Part of a small language model's weights.
Size: width 160, 5.74M parameters.
Architecture: LayerNorm before each block, learned positions, no biases in attention or MLP, tied embeddings.
Training: a variant of Muon for these matrices, 9907 steps.
MLP neurons of a small language model. Each row is named by its layer, matrix (up: input weights) and neuron, and shows model dimensions 32-95. Each number is 50 + 15 x the weight over its row's rms, rounded and kept within 0 to 99.
After each neuron's rows, "fires in" lists the words (lower case) most often at its 100 highest values on Wikipedia text that the model never trained on. A number after a token or word is its count.

L3.up224:50 58 62 26 75 71 18 35 24 36 71 43 63 47 50 66 45 48 55 28 47 30 63 84 31 26 41 46 39 28 54 60 47 57 36 45 33 36 53 62 68 46 38 47 54 60 49 38 36 64 68 44 74 31 50 31 32 31 28 17 53 74 40 52
fires in: "of" 99

L8.up257:76 85 41 30 42 32 18 34 33 47 57 31 44 40 10 54 60 48 56 48 54 41 74 78 46 38 51 23 48 47 41 22 60 32 51 49 62 61 58 80 31 68 53 60 47 51 50 49 69 53 88 22 43 77 53 73 53 60 54 45 55 71 53 50
fires in: "time" 26, "life" 14, "early" 9, "age" 6

L3.up320:30 66 49 62 48 56 41 51 29 43 64 57 35 38 66 57 58 68 53 45 48 50 70 58 56 50 69 28 49 63 70 51 58 29 25 62 39 46 51 87 50 53 41 60 49 46 29 41 30 56 73 60 70 23 56 12 49 68 25 52 64 48 50 25
fires in: "later" 35, "earlier" 7, "prior" 6, "similar" 5

L8.up324:39 68 58 33 33 58 47 66 52 41 42 75 43 34 45 33 47 42 49 14 51 46 59 28 44 48 27 53 63 34 82 52 81 52 52 41 24 28 43 64 37 63 55 46 36 48 29 49 43 48 40 36 54 47 35 43 42 62 43 61 36 64 48 44
fires in: "to" 41, "album" 7, "comedy" 5, "club" 5, "film" 4

L2.up420:41 66 34 62 47 80 39 47 37 46 54 54 51 40 62 32 63 63 31 65 47 25 21 60 59 32 64 42 51 26 74 46 25 67 41 49 34 50 23 63 53 50 49 49 67 45 64 34 62 35 65 37 56 36 28 55 48 45 45 16 57 40 37 14
fires in: "the" 100

L7.up80:36 62 58 60 60 43 64 54 56 46 31 26 42 41 34 73 61 81 43 39 76 41 31 34 53 25 69 54 64 60 08 42 50 38 44 32 73 68 43 66 63 80 24 43 40 22 60 47 29 47 53 57 55 26 65 49 42 55 64 52 65 57 43 15
fires in: "of" 17, "based" 12, "released" 8, "promoted" 6, "organized" 5, "announced" 4

L10.up297:57 33 66 62 32 42 64 49 26 43 53 61 49 25 23 38 44 31 71 55 18 54 49 45 54 53 49 47 58 27 73 31 63 70 92 64 34 75 44 43 30 54 68 51 62 24 67 51 43 42 73 38 39 72 30 45 63 58 65 37 34 54 42 23
fires in: "of" 33, "under" 18, "after" 15

L7.up502:47 71 52 54 72 25 41 47 38 59 43 30 59 24 37 57 43 55 35 30 36 62 59 36 41 27 48 48 62 61 77 40 34 68 49 65 79 60 38 67 29 44 71 50 51 15 58 49 69 53 46 83 59 27 59 50 59 43 35 54 70 36 44 61
fires in: "s" 43, "satellite" 7, "first" 4, "own" 4

L2.up342:57 78 52 39 53 29 27 23 42 66 39 48 54 32 51 67 52 79 62 35 42 50 77 71 44 37 63 41 64 29 28 32 48 65 53 55 42 25 42 43 28 66 36 69 26 59 57 50 51 49 51 54 77 48 69 80 58 52 61 79 44 66 67 81
fires in: "best" 18, "chart" 10, "title" 8, "charts" 5, "list" 5, "2005" 4

L3.up379:31 37 60 75 47 66 76 45 57 56 53 72 55 52 29 59 60 69 49 45 35 38 41 55 29 26 30 73 65 39 40 30 78 49 70 51 37 60 64 43 44 78 45 55 32 80 26 42 65 38 41 45 47 38 48 37 39 52 51 33 37 39 61 63
fires in: "of" 88

L2.up610:28 80 52 26 44 39 43 44 34 53 74 48 49 46 40 47 74 59 64 64 66 32 75 57 33 25 54 60 52 37 25 42 71 49 49 73 56 38 69 75 55 70 62 41 38 86 52 53 34 48 32 58 72 42 29 31 68 51 59 59 69 58 55 36
fires in: "film" 35, "series" 20

L5.up15:52 73 51 54 65 40 22 34 47 75 37 25 67 66 32 33 52 46 44 26 28 37 39 38 37 49 47 48 69 63 24 63 33 38 54 65 38 48 58 39 61 66 35 46 68 49 80 45 60 13 43 33 81 45 14 27 60 57 47 63 53 75 43 48
fires in: "and" 54, "of" 6, "slovenia" 5

L2.up167:57 50 69 50 54 39 58 60 55 33 47 60 55 62 70 32 51 35 48 44 71 32 69 20 91 51 43 38 78 39 75 11 58 39 82 48 60 43 86 22 49 67 74 71 37 68 49 19 55 64 68 60 35 50 45 51 48 61 48 56 64 56 39 46
fires in: "well" 26, "so" 18, "times" 8, "who" 5

L2.up503:53 78 74 45 65 46 61 73 49 66 58 45 32 53 60 78 51 52 51 52 34 49 74 39 61 84 82 46 73 44 53 46 54 38 35 52 75 55 29 46 48 57 15 45 62 36 84 24 35 55 55 50 48 37 46 41 65 60 30 72 53 51 51 48
fires in: "album" 32, "by" 14, "song" 10, "film" 6, "series" 5, "stories" 5

L2.up521:20 57 57 31 59 45 41 57 55 61 45 54 54 27 64 45 54 08 70 59 45 48 41 61 43 83 52 39 50 46 34 67 44 41 74 26 34 42 36 57 60 78 59 48 27 56 42 41 51 38 45 80 47 55 75 59 60 77 41 46 49 40 33 75
fires in: "between" 45, "both" 23, "either" 11, "following" 6, "involved" 4

L4.up611:29 41 38 63 31 35 58 47 58 33 43 46 72 49 46 45 63 45 74 71 64 34 23 40 45 50 65 28 65 50 56 28 39 41 46 55 71 58 37 46 57 43 47 06 61 30 80 64 66 51 46 37 48 22 48 56 57 59 67 52 51 31 61 46
fires in: "is" 41, "was" 11, "made" 8, "had" 4

L5.up359:62 59 62 47 63 47 35 67 60 70 40 35 68 34 54 38 26 55 56 34 34 18 22 56 49 64 60 46 70 54 63 39 64 65 33 56 31 56 40 49 66 82 66 60 46 52 73 20 48 65 42 52 54 43 58 37 60 92 67 31 52 48 72 62
fires in: "of" 32, "united" 9, "western" 6, "slovenia" 6, "southeastern" 4

L2.up429:49 30 33 54 48 64 23 55 51 71 63 48 46 54 38 35 68 63 54 65 30 34 35 58 29 34 43 64 48 65 61 73 37 56 53 43 45 52 38 61 64 64 43 38 67 51 58 44 62 45 68 66 71 27 47 72 69 58 81 34 65 25 18 47
fires in: "national" 12, "nationality" 10, "economic" 9, "political" 9, "cultural" 5, "your" 5

L2.up81:63 53 52 56 72 37 25 64 46 49 40 32 49 48 65 47 38 55 46 22 55 79 41 36 53 53 28 46 28 25 46 74 41 11 53 52 54 39 69 67 29 46 31 40 49 63 42 90 50 59 87 32 58 44 47 55 43 24 39 75 61 48 32 66
fires in: "championship" 22, "championships" 21, "tournament" 9, "award" 9, "awards" 9, "champion" 6

L12.up638:77 57 24 45 39 63 34 38 51 52 41 47 80 63 53 51 28 33 47 29 27 53 47 55 59 67 62 58 71 36 65 77 75 57 61 46 36 54 68 29 63 54 29 44 38 66 52 58 60 26 55 32 59 38 67 45 50 36 60 69 60 56 70 53
fires in: "4" 18, "1" 14, "5" 10, "3" 7, "stranger" 5, "ocean" 4

L3.up298:71 47 65 56 24 40 62 50 41 40 64 08 72 34 65 50 37 34 38 61 55 40 56 73 51 66 43 58 65 35 57 66 40 71 46 83 58 25 61 72 52 68 60 41 55 52 58 38 49 55 46 42 28 26 39 41 15 25 39 48 55 51 60 38
fires in: "of" 17, "the" 14, "w" 12, "e" 9, "fra" 6, "lat" 5

L8.up183:32 55 89 44 60 42 59 27 48 43 42 51 57 29 43 62 60 46 51 48 39 43 68 57 39 29 65 31 91 52 52 25 57 51 69 39 64 76 30 53 49 49 47 51 49 41 62 33 62 49 59 46 53 32 60 33 63 61 44 48 39 45 44 59
fires in: "for" 20, "at" 19, "that" 7, "until" 6, "with" 5, "in" 4

L4.up486:59 33 77 25 66 53 59 49 43 40 33 49 99 23 29 45 40 54 62 14 59 41 65 54 75 47 44 41 47 42 47 72 37 55 52 52 50 49 48 43 40 63 56 16 32 67 47 49 38 45 51 48 50 45 85 35 62 66 42 54 46 58 53 66
fires in: "2" 14, "4" 9, "1" 9, "3" 8, "b" 6, "6" 6

L5.up493:43 71 63 41 50 52 67 65 55 44 84 59 45 56 68 62 45 49 59 68 31 04 27 49 80 58 37 39 36 36 61 74 47 28 53 57 51 37 46 51 57 42 43 40 37 62 65 52 56 64 54 31 71 39 30 30 36 52 45 63 65 50 66 67
fires in: "of" 56, "william" 4, "time" 4

L2.up460:53 64 33 49 66 49 43 61 27 40 38 56 53 37 49 45 63 25 54 39 48 27 36 31 34 33 41 60 89 27 61 54 54 38 31 21 31 39 43 63 70 87 49 59 61 35 50 34 44 33 46 51 66 59 62 50 59 37 58 46 19 78 50 62
fires in: "university" 41, "county" 17, "stadium" 13, "racing" 12

L3.up198:39 83 31 20 74 45 47 58 79 56 65 17 68 72 70 31 26 22 41 58 44 58 60 41 33 49 32 38 66 20 49 64 54 56 67 54 47 41 59 44 44 83 72 44 47 65 66 27 48 59 45 57 56 21 59 75 49 61 38 65 45 65 32 61
fires in: "as" 22, "was" 17, "is" 10, "album" 8, "film" 6